MLP neurons of a small language model. Each row is named by its layer, matrix (gate and up: input weights) and neuron, and shows model dimensions 0-95. Each number is 200 + 40 x the weight over its row's rms, rounded and kept within 0 to 999. A neuron's up and down rows have the sign that makes its largest values positive.
After each neuron's rows, "fires on" lists the tokens most often at its 100 highest values on Wikipedia text that the model never trained on. A number after a token or word is its count.

L16.gate367,236,234,219,183,138,155,242,163,131,280,196,213,119,135,219,227,165,174,242,109,155,172,191,242,211,181,248,146,246,132,192,239,240,190,229,222,90,182,176,214,186,221,219,159,212,162,167,192,202,136,214,224,227,196,140,207,138,210,224,216,232,211,191,239,208,195,287,165,178,144,154,178,153,246,278,129,187,168,216,144,181,252,138,207,236,168,201,186,193,189,183,286,167,273,166,142
L16.up367,258,237,258,217,179,233,172,210,195,163,218,155,184,211,246,257,155,176,221,223,178,118,232,207,251,240,256,250,127,129,185,162,267,194,156,170,203,236,228,192,178,198,176,197,195,223,273,190,244,160,242,138,183,168,124,240,279,151,165,218,161,237,162,196,235,299,224,229,238,146,235,224,185,200,141,161,245,203,180,244,191,149,206,220,210,200,215,216,140,212,128,204,135,271,169,183
fires on: "\n" 35, "." 33, "\n\n" 15

L8.gate177,234,202,263,279,306,182,188,224,229,206,228,250,170,225,161,174,187,209,182,218,192,219,170,139,214,253,146,239,141,277,188,241,207,286,156,224,160,248,243,200,275,183,217,213,164,144,252,211,228,213,232,158,194,220,200,215,192,186,228,132,137,237,217,156,223,220,259,150,212,246,231,194,132,218,193,273,195,176,247,257,194,245,207,150,219,256,162,286,167,178,133,182,199,264,258,239
L8.up177,210,216,155,194,285,233,233,198,161,304,175,128,197,193,284,188,220,168,133,140,156,249,188,156,154,107,181,243,225,226,195,217,248,202,145,133,240,208,247,145,226,192,146,248,296,178,144,220,225,264,168,232,245,158,188,166,214,177,236,184,274,149,158,196,154,232,281,226,239,246,257,245,198,278,197,250,219,154,208,269,180,159,212,253,217,190,271,178,183,181,192,219,177,186,224,258
fires on: " | \"" 39, ": \"" 8, ", \"" 7, "\"" 6, " \"" 6, " as \"" 5

L10.gate233,270,222,220,246,203,195,223,170,216,195,191,235,202,212,225,167,123,226,211,236,158,217,160,120,245,200,195,190,257,152,219,227,175,175,86,181,202,152,219,104,230,160,258,172,209,172,189,177,170,139,218,222,120,206,201,163,146,247,224,194,173,170,180,166,158,241,227,176,238,172,217,291,247,230,233,208,291,267,195,281,209,171,193,187,256,215,90,196,187,205,186,194,178,200,225,191
L10.up233,184,214,162,207,222,191,223,182,272,262,247,175,218,161,215,270,129,142,214,114,231,279,197,188,204,145,216,255,206,176,216,213,198,172,178,201,253,150,210,110,149,162,324,166,229,229,232,201,139,219,121,210,181,195,172,249,197,192,255,207,184,153,124,201,192,131,303,250,262,235,244,250,260,179,282,201,158,117,215,206,192,254,228,242,168,213,216,215,183,226,202,271,196,203,187,162
fires on: " \"" 28, " | \"" 21, ": \"" 20, ", \"" 6, "\n" 4

L9.gate325,244,206,202,231,222,195,226,115,158,216,192,161,174,226,153,198,250,238,168,211,214,274,159,127,184,261,183,232,212,151,226,275,187,207,252,137,116,210,220,181,181,181,104,210,151,208,161,163,166,265,207,184,197,200,188,214,244,183,124,232,262,222,205,181,184,195,255,191,248,237,135,193,196,238,118,219,241,178,244,276,297,194,203,227,272,197,239,182,216,135,187,246,183,185,190,195
L9.up325,268,253,221,171,218,224,236,192,177,206,176,150,205,248,213,164,209,142,163,210,207,243,127,136,203,208,189,211,251,237,256,96,208,231,238,128,187,278,222,241,240,276,220,157,234,273,149,202,221,173,175,194,242,175,236,166,169,155,274,226,237,261,160,178,120,185,281,241,207,267,200,239,189,229,124,218,246,174,198,290,284,212,160,191,264,232,210,209,212,163,159,151,183,198,204,205
fires on: ", \"" 22, ": \"" 19, " | \"" 9, " To" 8, "\"" 6

L11.gate66,202,179,173,201,263,165,146,237,178,181,203,211,149,251,199,253,216,238,161,192,240,204,196,206,220,170,284,168,256,210,115,214,234,235,202,207,120,253,226,229,205,180,175,291,221,146,306,183,190,212,206,225,161,241,160,198,265,281,154,81,181,211,165,278,181,268,224,200,201,152,237,256,180,219,209,226,191,183,226,199,202,200,269,179,200,227,181,160,196,194,164,231,201,188,127,174
L11.up66,190,179,147,184,215,192,144,258,260,265,191,205,186,203,196,178,241,189,210,173,168,266,260,221,181,174,167,300,174,182,75,171,204,207,233,227,141,250,152,180,140,280,180,281,209,257,219,254,228,192,211,163,122,263,218,125,199,159,203,64,199,213,215,153,148,190,185,229,199,242,236,188,229,207,176,232,145,200,210,233,206,204,208,223,178,209,232,225,175,273,184,199,122,212,169,227
fires on: "es" 36, "enn" 12, "s" 6, "ens" 5, "alls" 4

L16.gate169,207,242,175,222,167,170,237,248,158,102,205,226,204,121,301,194,262,142,188,162,219,209,146,219,201,187,198,203,206,187,192,187,156,187,193,179,205,153,193,227,232,201,223,263,226,144,183,203,161,160,233,210,227,149,158,178,180,206,199,175,186,190,136,210,129,182,252,215,158,196,209,255,190,182,152,236,181,273,189,136,146,165,191,196,298,220,127,224,199,308,188,218,128,217,199,226
L16.up169,259,213,198,172,165,218,275,210,186,237,142,251,155,234,149,234,211,176,198,190,202,232,123,210,212,163,232,220,234,214,214,230,145,175,171,163,235,146,141,208,219,197,167,205,241,185,173,257,120,229,227,275,147,247,183,186,134,137,194,228,215,187,143,150,237,181,258,196,236,236,295,163,245,197,233,212,104,220,252,169,169,187,272,197,200,167,139,182,120,215,258,162,211,280,153,253
fires on: "2" 42, "1" 36, " to " 7

L9.gate366,152,214,224,184,238,151,244,220,199,178,224,186,203,110,115,218,147,197,229,230,243,130,191,110,227,216,162,206,217,260,221,161,246,260,180,194,122,185,216,203,154,157,168,166,143,222,200,147,258,159,157,211,234,270,153,289,226,257,194,221,147,256,185,251,182,193,203,201,179,165,174,242,216,180,221,170,160,209,155,203,136,301,154,266,265,178,208,228,177,124,172,186,166,225,193,126
L9.up366,202,178,263,185,127,195,223,253,262,220,226,233,210,220,186,182,240,195,118,192,259,207,276,213,183,241,221,252,163,190,205,164,243,199,124,174,163,271,220,245,222,230,206,180,147,202,220,177,222,198,180,194,164,165,178,174,269,232,237,201,174,189,176,178,116,103,192,152,247,212,174,232,212,256,177,167,204,169,174,115,183,198,174,185,171,156,196,214,204,235,223,277,159,150,240,183
fires on: "ord" 18, " Don" 11, "ind" 9, " Spanish" 8, " Stan" 7

L4.gate282,253,91,199,173,138,219,205,146,159,225,180,201,176,217,187,218,179,135,223,151,83,197,157,219,217,150,271,149,213,144,220,260,229,238,219,217,144,159,227,229,185,256,173,240,232,254,229,172,155,169,245,254,243,136,214,178,247,211,199,185,188,192,229,182,171,177,227,130,205,194,241,175,234,181,193,213,152,234,161,198,147,125,232,235,202,210,222,219,226,144,163,243,116,194,115,185
L4.up282,149,223,201,209,258,191,210,159,199,182,300,180,228,229,223,210,223,193,288,193,263,190,200,215,198,227,142,259,199,230,134,178,168,215,201,93,316,214,218,176,187,222,186,188,218,203,195,241,229,272,145,170,212,219,246,188,143,181,211,242,148,155,169,214,187,127,134,202,255,210,202,215,171,222,214,235,208,135,242,188,243,214,222,234,196,231,262,205,197,223,189,176,174,270,286,262
fires on: "itch" 18, "igh" 15, " report" 8, " different" 7, " base" 6, " altern" 5

L20.gate36,257,218,186,267,137,240,104,170,192,201,213,175,148,154,211,179,64,145,235,239,150,220,164,228,166,224,128,145,177,236,192,178,228,137,239,189,196,279,211,266,149,135,227,184,176,178,265,167,199,172,217,175,150,149,180,247,190,172,199,220,188,173,222,187,221,193,237,195,150,260,211,205,201,283,122,184,223,177,237,164,226,83,261,151,177,231,190,243,243,232,199,104,171,202,221,199
L20.up36,122,105,103,181,132,208,242,261,225,284,153,224,158,180,244,150,160,242,263,213,195,188,204,220,223,112,266,220,173,136,212,230,270,174,250,140,165,195,209,213,149,189,144,212,242,186,179,218,171,148,179,200,223,183,170,269,249,207,195,154,218,211,137,169,258,183,230,235,161,125,205,211,176,233,213,155,236,258,207,178,157,150,196,190,157,187,269,170,140,221,187,149,183,230,157,212
fires on: "\n" 43, "is" 7, "\n\n" 4

L3.gate155,269,241,301,225,259,209,175,198,201,276,165,187,240,224,141,184,227,205,173,143,184,182,173,108,229,142,166,250,206,240,210,240,247,196,128,240,234,229,176,214,288,207,181,206,207,131,234,268,183,226,214,213,221,155,220,199,191,167,231,183,205,268,233,161,168,200,234,157,237,182,219,207,199,202,217,240,200,172,207,253,204,284,247,146,233,199,196,123,150,209,152,235,193,239,182,155
L3.up155,193,204,240,182,175,211,190,206,234,244,218,235,183,259,115,216,155,173,172,130,200,225,271,153,210,195,182,192,228,215,205,254,292,213,222,187,232,213,176,172,223,175,246,143,205,163,181,200,208,200,213,199,248,259,197,189,229,181,253,201,212,210,237,189,165,219,237,132,245,215,179,172,155,177,208,264,213,267,233,260,196,247,176,226,222,274,212,241,126,230,186,260,188,228,213,228
fires on: " \"" 46, " | \"" 11, " \"S" 7, " writ" 5, " fil" 5

L12.gate209,192,139,242,304,244,195,140,231,186,129,232,173,129,184,188,202,160,229,287,192,197,183,181,215,219,200,214,270,180,176,167,260,164,205,278,142,247,158,237,218,191,126,208,262,206,221,180,243,191,149,217,179,202,305,293,267,202,176,192,236,103,137,215,200,182,195,218,222,248,234,176,233,126,251,178,232,204,211,198,80,164,262,179,234,217,195,199,145,186,182,240,147,209,160,173,263
L12.up209,137,147,194,192,241,220,161,217,148,182,222,208,81,210,193,144,178,153,155,152,186,190,226,207,179,226,189,225,196,244,220,184,231,236,263,203,191,208,211,187,258,252,230,214,177,223,191,248,172,173,175,236,150,241,168,163,283,204,224,207,210,181,201,182,192,179,204,251,256,211,202,196,216,199,246,265,205,202,214,170,263,267,229,188,155,200,201,160,232,175,251,180,254,261,202,175
fires on: "D" 41, "d" 10, "ond" 10, "and" 6, "L" 5, "ud" 5

L17.gate190,198,182,178,215,299,229,211,247,210,194,206,220,237,208,201,217,233,169,128,204,253,224,170,203,189,240,226,181,208,260,196,229,133,232,259,157,133,190,244,214,136,218,131,200,270,226,229,252,184,245,274,153,132,228,176,146,181,187,257,253,139,193,157,219,215,237,193,226,144,210,218,198,250,212,224,152,182,269,243,155,245,259,190,263,222,201,208,193,266,114,202,264,140,237,232,278
L17.up190,183,260,152,161,199,149,199,268,206,192,225,140,234,289,268,279,193,223,216,187,204,192,209,258,157,150,188,157,187,172,144,155,235,190,174,219,253,242,180,183,217,148,180,184,220,198,179,136,182,291,143,195,215,207,217,250,118,165,200,184,214,147,196,172,179,217,218,164,159,300,231,225,217,143,157,244,169,270,120,251,268,275,253,124,216,230,201,183,180,177,169,196,173,195,225,187
fires on: "1" 61, "==" 22

L4.gate108,249,167,135,239,204,186,257,204,91,175,214,197,189,219,223,290,193,219,154,148,227,185,205,159,250,221,268,169,170,224,171,206,292,203,160,172,228,204,191,229,193,145,249,227,139,121,181,159,225,210,175,180,141,156,188,174,177,170,174,209,216,208,221,183,223,244,288,222,132,138,150,196,186,160,240,178,236,256,202,113,237,218,221,184,271,150,191,157,250,175,254,206,172,174,208,220
L4.up108,270,243,176,178,128,155,182,127,167,161,213,241,224,253,277,297,231,196,197,229,232,132,171,224,252,269,211,269,174,208,262,239,257,138,198,218,174,211,215,234,252,194,282,161,209,146,216,152,183,187,185,221,197,195,237,256,172,161,186,183,210,212,175,183,194,269,233,212,198,114,232,261,199,211,251,214,269,208,194,198,220,140,226,218,230,181,162,212,216,190,222,136,181,214,145,195
fires on: "\n" 98

L18.gate407,144,190,191,176,183,224,241,221,103,211,218,178,194,175,265,186,163,180,238,209,260,151,129,205,240,242,170,252,211,176,213,150,238,180,110,247,134,247,196,179,211,266,160,148,122,193,225,136,201,119,181,170,109,227,201,212,165,279,258,191,231,214,233,193,239,224,183,177,210,161,220,176,160,160,203,152,241,257,167,140,178,182,231,226,158,189,156,203,200,240,174,209,227,167,227,167
L18.up407,287,293,174,236,197,225,177,214,149,188,169,270,205,246,275,210,160,253,214,240,187,127,245,253,262,231,220,124,164,157,224,167,218,182,243,230,181,207,185,245,185,160,168,245,217,184,244,185,158,142,212,199,189,187,180,264,217,156,178,243,217,170,262,214,241,182,284,211,139,149,195,149,250,207,181,169,176,199,157,225,211,141,191,211,182,221,250,166,284,133,222,232,164,203,156,225
fires on: "\n" 72, "m" 7

L12.gate241,196,272,129,170,167,199,195,230,221,205,88,226,248,206,172,273,214,161,162,253,210,161,190,265,137,231,170,171,271,243,164,243,200,222,238,164,239,135,115,229,120,203,189,257,174,161,157,203,222,200,246,218,245,243,193,191,198,235,210,159,206,259,195,214,105,224,215,210,201,228,254,204,151,264,137,224,158,162,212,152,232,179,219,172,229,172,161,141,203,143,145,200,240,117,213,256
L12.up241,202,191,139,155,181,164,233,227,230,177,225,227,132,193,164,308,193,151,195,272,180,191,156,233,180,208,165,202,272,180,226,132,241,138,171,217,267,206,173,259,187,214,328,219,114,166,212,176,216,138,246,212,201,176,205,265,254,233,246,206,215,175,224,131,184,221,136,169,198,269,200,184,107,231,200,222,186,155,199,228,208,154,196,153,209,162,196,209,150,183,173,168,270,239,171,222
fires on: " is" 16, " was" 9, "\n\n" 7, " f" 7, " It is" 6, ", which was" 5

L4.gate154,217,201,190,197,131,268,229,115,235,186,234,153,222,160,204,211,202,235,261,284,208,128,178,192,209,173,210,153,166,239,225,145,147,167,178,128,148,219,181,233,192,221,189,217,187,222,256,170,131,181,228,304,230,242,207,158,210,198,271,152,200,188,278,242,203,182,178,195,198,174,158,201,196,176,190,281,139,190,188,105,205,184,149,198,239,237,194,186,179,220,182,147,155,156,237,209
L4.up154,194,157,172,226,209,175,203,218,174,200,158,182,177,119,186,199,204,239,212,219,242,154,152,176,128,182,233,199,238,207,242,233,240,182,230,168,222,214,227,171,236,226,273,259,312,284,256,167,208,243,259,225,188,171,180,245,151,157,203,254,231,224,138,160,206,157,223,115,226,274,246,196,214,159,188,234,155,208,236,150,230,105,223,160,209,244,214,177,123,212,184,137,207,213,248,294
fires on: "\n\n" 51, " still" 15, "chie" 7, "claim" 5, " probably" 4, "\n" 4

L8.gate1,213,188,211,191,263,160,154,253,197,160,190,108,216,241,188,268,204,127,136,176,212,273,270,261,201,216,207,252,192,202,254,194,214,254,164,238,251,233,190,193,146,157,99,196,215,129,208,205,156,251,196,152,203,231,213,189,209,179,288,199,172,218,164,171,165,172,186,221,191,264,182,257,161,171,150,250,187,172,142,151,245,201,187,266,267,134,171,175,162,192,177,262,167,246,211,239
L8.up1,266,207,270,227,205,150,185,233,200,138,126,172,216,259,201,153,171,171,222,238,253,276,258,275,174,150,180,243,283,224,176,209,233,186,227,226,229,260,168,182,205,141,144,164,201,131,152,180,262,216,235,123,205,179,194,203,198,211,296,117,201,248,219,167,154,223,190,136,137,258,182,243,190,211,232,224,191,210,241,165,212,186,190,128,167,116,198,114,219,212,130,195,256,204,195,190
fires on: " Ch" 29, "Ch" 14, " Qu" 10, "- Ch" 9, "N" 9, " ch" 8

L13.gate363,268,277,204,185,239,204,198,212,223,221,136,187,212,143,165,143,203,245,190,186,229,229,182,228,206,240,234,180,192,187,200,232,176,155,198,289,199,230,268,128,146,216,171,80,135,162,227,318,208,170,209,158,177,139,95,171,113,245,168,243,245,252,199,207,184,186,176,260,193,216,144,156,185,198,170,192,221,225,117,245,232,223,161,195,219,167,245,217,236,194,262,197,197,173,173,228
L13.up363,204,255,200,221,278,230,256,195,165,200,218,238,356,159,257,140,124,229,220,210,194,237,211,142,188,211,166,191,175,198,220,233,144,166,223,200,173,210,164,145,190,272,244,207,196,232,114,261,206,122,186,238,194,221,196,155,194,220,222,226,179,142,186,187,270,179,178,189,204,191,218,187,203,180,145,229,173,237,170,187,128,192,145,238,168,191,185,235,265,199,165,167,236,178,196,201
fires on: " | " 15, "ub" 12, "f" 11, "eb" 7, "ro" 7, "ob" 7

L17.gate77,215,159,274,222,200,221,214,247,149,234,205,202,160,144,265,138,277,275,261,109,113,178,203,266,230,249,179,304,284,213,203,171,228,220,194,183,138,219,200,260,275,190,179,152,240,160,173,218,207,204,231,125,127,251,191,165,175,169,219,212,175,183,204,213,225,165,153,243,138,202,221,195,198,226,204,183,182,198,195,216,186,195,209,167,196,208,97,248,202,240,166,190,177,166,210,207
L17.up77,227,183,182,189,219,177,201,210,116,207,203,194,230,145,278,252,164,205,132,239,196,189,156,246,124,170,175,197,146,129,173,174,170,178,234,267,278,167,246,168,110,241,177,190,159,246,212,153,181,156,233,172,151,212,207,144,142,98,199,256,201,176,153,181,183,217,178,241,152,168,103,226,127,257,238,210,201,142,179,191,272,126,169,172,198,187,232,157,209,262,213,187,188,224,189,162
fires on: "\n" 75, "\n\n" 24

L17.gate50,211,166,164,250,247,200,238,174,155,218,155,135,178,176,188,218,292,160,196,183,124,197,191,187,147,194,292,130,239,181,156,200,140,204,254,219,200,183,157,186,164,177,230,199,217,276,190,257,223,261,159,144,146,190,219,210,215,144,228,194,261,162,177,276,210,133,231,180,237,187,188,204,133,196,160,183,207,181,193,157,214,246,221,288,169,155,133,213,195,197,225,245,153,208,200,228
L17.up50,212,200,153,187,211,194,195,260,177,167,232,154,160,237,258,200,244,233,244,128,222,211,222,218,225,176,220,188,182,114,196,196,234,150,189,186,206,210,206,143,214,180,237,137,157,219,206,196,183,160,184,244,209,293,219,248,140,136,194,237,169,178,184,238,135,142,210,156,123,141,170,130,258,196,191,194,213,176,152,206,227,238,196,190,267,201,152,170,221,186,287,190,167,203,187,182
fires on: "1" 50, "l" 7, "end" 6

L6.gate138,168,276,221,223,203,149,176,255,88,165,187,213,213,163,214,215,207,194,133,115,212,283,200,163,192,167,199,212,191,139,188,216,155,209,192,110,129,214,236,167,217,230,183,218,242,245,190,214,191,214,163,97,208,255,138,195,169,203,178,157,207,293,173,190,213,225,193,197,231,181,245,233,265,237,180,191,228,229,192,250,194,238,245,195,162,193,230,209,277,140,211,118,184,153,202,227
L6.up138,166,259,248,190,238,176,178,210,151,244,167,194,208,201,214,137,257,238,90,192,247,172,178,165,233,191,222,158,222,211,158,198,185,222,236,205,155,208,190,209,209,215,218,248,225,198,212,192,151,176,160,224,158,267,172,178,213,181,179,194,184,254,251,165,188,163,234,204,231,253,74,129,176,223,233,227,198,200,207,261,185,237,209,253,185,246,253,180,147,164,143,149,160,173,204,210
fires on: "\n\n" 17, " worked" 15, " Jun" 9, "\n" 8, " town" 7, " men" 5

L22.gate186,225,222,161,259,69,191,111,236,188,215,264,200,246,233,230,202,201,196,156,98,207,254,159,278,161,202,144,217,158,165,158,192,186,177,222,150,242,254,236,187,192,214,239,257,188,152,241,197,254,222,264,229,175,160,194,235,254,235,193,182,201,215,192,248,200,214,178,253,183,183,231,175,267,185,197,320,189,241,259,168,210,120,164,152,193,231,215,258,230,207,203,187,210,160,235,116
L22.up186,174,219,186,152,138,174,248,294,231,196,130,140,213,202,187,269,143,147,203,182,189,208,260,171,200,224,170,207,236,208,224,216,229,209,222,147,231,228,211,174,221,146,202,156,249,176,147,177,189,249,171,199,143,240,194,213,258,209,221,147,176,170,216,166,166,295,230,217,172,275,136,205,193,199,193,272,218,183,221,203,218,214,230,210,241,241,92,248,178,224,202,256,229,168,163,218
fires on: " n" 21, " dep" 13, " sc" 10, "," 7, " st" 6, " sp" 5

L6.gate131,191,190,231,166,149,133,145,205,169,175,207,122,250,173,194,216,116,93,154,148,174,188,322,309,264,169,208,231,177,165,199,221,226,196,156,176,159,177,167,224,221,201,192,198,202,120,193,198,195,214,201,103,199,230,118,210,178,203,275,186,242,217,177,203,209,220,227,117,128,263,163,196,173,189,197,242,203,174,155,193,220,210,238,244,236,176,228,198,252,154,189,186,233,190,231,196
L6.up131,177,134,140,144,262,156,234,161,217,157,167,170,176,265,156,176,189,182,224,255,186,234,170,261,216,210,209,236,193,255,233,179,284,127,152,222,177,177,213,168,228,190,234,192,104,179,219,163,145,218,136,194,182,174,182,183,249,186,250,231,176,259,125,179,193,206,166,223,231,209,159,221,213,233,152,216,180,233,255,195,241,163,178,190,180,191,141,166,163,190,139,196,241,155,174,153
fires on: " ch" 45, " Ch" 31, " | Ch" 15, "- Ch" 9

L5.gate503,229,196,98,199,225,105,187,199,134,219,130,236,174,281,175,189,267,221,176,248,215,182,211,256,199,134,220,225,184,235,155,225,218,198,231,165,202,213,152,158,181,191,157,232,128,209,137,169,207,165,293,207,225,184,191,227,156,231,189,166,222,179,185,223,213,200,131,153,218,198,230,249,143,197,201,249,244,235,181,192,240,162,199,158,138,200,178,186,220,218,182,239,204,182,189,257
L5.up503,237,179,95,195,182,101,164,222,177,195,189,265,184,301,149,178,216,155,134,254,207,159,176,241,166,184,232,253,199,233,195,248,214,170,211,273,179,206,186,213,208,158,175,194,142,180,133,171,215,196,283,182,172,137,221,206,228,212,119,177,206,192,238,184,195,276,167,129,220,119,200,237,129,220,282,179,233,175,195,195,248,117,181,192,186,231,236,179,213,223,229,171,263,170,204,265
fires on: "==" 40, "\n\n" 26, "ob" 23

L5.gate23,257,141,187,217,221,275,146,149,239,180,218,201,125,218,218,212,261,185,293,267,199,218,222,123,199,179,211,174,307,161,247,182,162,216,267,212,171,200,178,186,194,152,190,84,246,156,152,168,246,169,214,129,183,191,261,201,165,196,161,175,199,239,185,253,194,204,214,125,245,207,264,209,185,198,196,240,114,210,152,213,216,149,211,220,209,161,197,261,275,180,158,180,202,250,211,192
L5.up23,224,223,165,161,360,204,257,258,186,260,164,159,173,105,209,228,242,202,210,184,206,189,205,213,242,206,161,179,161,97,153,227,186,183,148,131,193,165,175,192,193,189,168,162,154,248,213,210,199,113,224,209,180,173,242,255,143,201,245,251,260,165,226,226,156,256,167,175,251,136,214,226,219,227,131,191,173,268,210,161,233,230,155,225,220,231,164,188,171,220,300,244,270,209,231,211
fires on: "1" 79, "81" 7, "93" 6

L4.gate49,152,241,190,236,224,198,138,223,150,156,225,261,202,160,207,206,155,167,179,204,279,267,175,171,188,298,173,262,245,176,201,171,169,164,187,213,181,98,250,184,208,174,185,148,236,187,137,170,143,201,81,158,233,209,146,185,242,218,158,192,273,247,143,177,201,196,152,265,168,219,166,190,189,204,239,201,240,204,189,235,187,138,130,243,225,188,162,181,231,173,183,186,165,149,153,161
L4.up49,135,204,224,177,226,136,157,216,249,250,235,222,188,192,180,240,213,175,176,158,160,229,209,247,226,251,166,305,159,185,155,242,123,128,207,101,160,147,145,183,252,198,233,210,243,128,159,231,163,327,139,151,184,196,179,185,286,198,155,210,211,169,230,169,174,163,206,286,230,206,177,163,203,159,242,203,176,224,183,238,97,173,200,206,259,211,169,185,231,223,176,170,214,174,156,201
fires on: "\n" 33, " March " 11, " Sen" 8, " May " 6, " Jun" 5, " December " 5

L7.gate128,188,160,212,196,264,183,167,240,183,325,156,159,236,190,251,188,251,208,157,142,215,233,224,191,134,146,168,221,223,182,225,166,169,260,246,209,188,224,218,220,193,146,203,152,253,272,207,171,153,143,263,176,134,223,216,173,147,103,170,239,206,241,253,127,222,217,215,160,234,186,236,269,199,186,195,172,171,180,181,152,194,178,210,150,208,191,198,227,193,174,149,183,194,197,258,185
L7.up128,193,205,230,220,285,209,217,148,156,257,96,178,168,157,201,144,227,245,204,133,215,123,182,224,163,191,186,167,182,213,156,164,184,183,183,145,212,177,254,269,243,224,173,157,198,301,181,160,130,172,240,199,190,190,164,157,226,214,231,194,234,194,146,111,187,202,211,249,182,210,121,197,189,194,239,155,216,134,161,182,210,135,206,229,197,184,272,237,211,174,155,196,185,191,194,187
fires on: "\n\n" 39, "\n" 30, "Population (" 5, " whom" 4, " sim" 4

L8.gate404,213,192,199,174,144,196,189,147,240,230,221,164,224,249,118,162,273,262,167,218,224,172,175,122,242,228,209,170,239,225,111,136,194,241,162,167,198,239,183,214,240,212,168,205,148,139,202,189,238,195,187,227,233,164,195,251,257,258,202,210,280,272,202,206,183,198,145,123,290,173,207,172,219,168,214,146,168,200,120,200,233,171,178,166,217,169,195,132,292,198,102,156,197,160,131,173
L8.up404,201,191,140,255,182,228,189,190,221,192,158,295,213,200,207,245,194,185,159,258,225,135,219,182,246,163,254,228,228,220,157,173,202,211,172,194,216,194,190,239,218,204,162,259,155,195,173,245,161,102,216,180,219,194,211,142,289,196,188,242,228,230,331,247,274,273,233,155,249,128,248,194,203,190,144,159,169,141,230,226,235,187,172,152,197,188,213,165,145,129,146,274,192,141,160,273
fires on: "\n" 100

L10.gate141,204,231,207,217,194,143,229,194,167,242,209,130,300,222,308,207,203,289,209,191,199,113,203,178,186,166,180,197,198,211,300,167,209,110,248,199,125,164,170,210,213,219,176,131,160,148,198,197,153,213,148,192,134,249,210,200,155,218,223,209,224,212,232,149,152,204,218,243,240,159,186,254,163,174,224,203,212,187,236,143,182,212,148,193,158,167,185,217,119,265,166,182,177,220,231,189
L10.up141,256,215,250,290,246,172,257,117,243,242,155,249,214,208,264,217,196,213,223,181,196,164,215,242,250,211,268,213,217,152,287,138,183,157,158,247,145,177,202,243,225,206,182,261,234,217,260,191,194,191,193,208,236,215,274,198,177,227,185,224,167,215,181,148,218,278,184,216,204,207,144,190,187,210,218,156,174,175,185,186,290,190,208,166,200,203,211,144,201,189,113,188,204,235,202,133
fires on: "\n" 66, " Dec" 9, " dec" 8, " Pan" 6, "\n\n" 5

L18.gate8,244,254,165,213,176,240,200,178,230,183,180,235,171,229,223,213,195,197,152,239,161,216,161,235,247,207,174,182,238,162,154,200,118,198,195,215,157,215,181,157,171,144,222,265,181,162,237,239,249,245,214,183,184,152,320,259,195,201,186,265,158,208,150,200,186,184,223,240,132,174,220,150,145,230,209,183,223,207,109,140,248,278,197,236,224,214,258,224,182,229,137,211,196,132,198,270
L18.up8,176,232,182,200,126,193,186,240,173,190,166,191,274,163,251,270,220,232,231,160,212,102,166,165,239,202,238,266,143,224,189,236,182,181,187,168,196,235,157,216,92,187,168,208,184,183,273,181,186,153,244,196,220,219,257,169,170,177,212,208,220,127,192,243,134,133,262,207,241,218,248,213,237,195,156,248,166,131,245,225,259,194,256,194,234,232,272,231,187,126,281,219,266,220,210,168
fires on: " who" 29, ", who" 10, " found" 4, " to" 4, " after" 4, "es" 4

L3.gate187,197,255,150,190,131,170,226,213,242,266,189,202,138,218,151,113,182,206,189,190,206,209,148,295,216,188,183,229,164,174,226,167,229,182,189,161,223,182,197,286,273,266,209,296,120,243,158,199,255,198,184,229,212,187,269,204,228,177,217,248,128,184,191,226,196,158,225,163,160,185,152,176,153,163,105,172,194,133,244,178,171,129,157,223,190,201,124,215,138,241,216,242,228,213,204,201
L3.up187,208,239,136,177,150,129,249,192,203,247,208,200,165,195,134,98,136,202,229,197,175,206,167,285,175,155,164,262,221,145,205,172,253,192,175,168,193,214,196,280,283,235,234,267,166,214,151,202,235,182,203,240,209,196,304,218,202,220,217,254,130,126,209,234,203,139,238,166,154,193,153,190,140,220,144,199,215,148,223,157,189,124,160,203,193,220,142,180,178,223,215,233,244,209,188,206
fires on: " born" 25, " In the" 14, "olution" 9, "991" 9, "ension" 5, "duct" 5

L12.gate423,199,210,131,261,133,189,239,219,255,228,200,151,215,259,203,191,246,181,160,191,199,212,164,250,220,279,210,170,198,241,93,225,177,113,250,184,147,291,264,251,166,218,239,226,185,199,251,153,192,222,217,197,241,245,178,211,257,242,220,208,204,143,166,161,170,159,220,203,171,194,296,174,185,227,151,178,213,187,202,171,189,267,152,206,179,134,221,188,223,229,168,188,241,224,171,157
L12.up423,237,152,198,223,101,214,186,177,271,191,115,171,180,217,197,138,200,219,230,196,200,153,211,166,219,138,233,191,200,134,170,222,134,141,234,221,196,189,155,207,236,200,173,229,235,193,199,190,161,204,198,186,197,201,245,210,177,163,196,178,207,306,181,195,153,197,200,221,187,130,256,295,146,149,151,210,181,255,203,196,141,122,169,219,140,229,232,220,189,238,206,277,224,242,181,188
fires on: "-" 57, "osition" 6, "\n" 5, "1" 4, " The" 4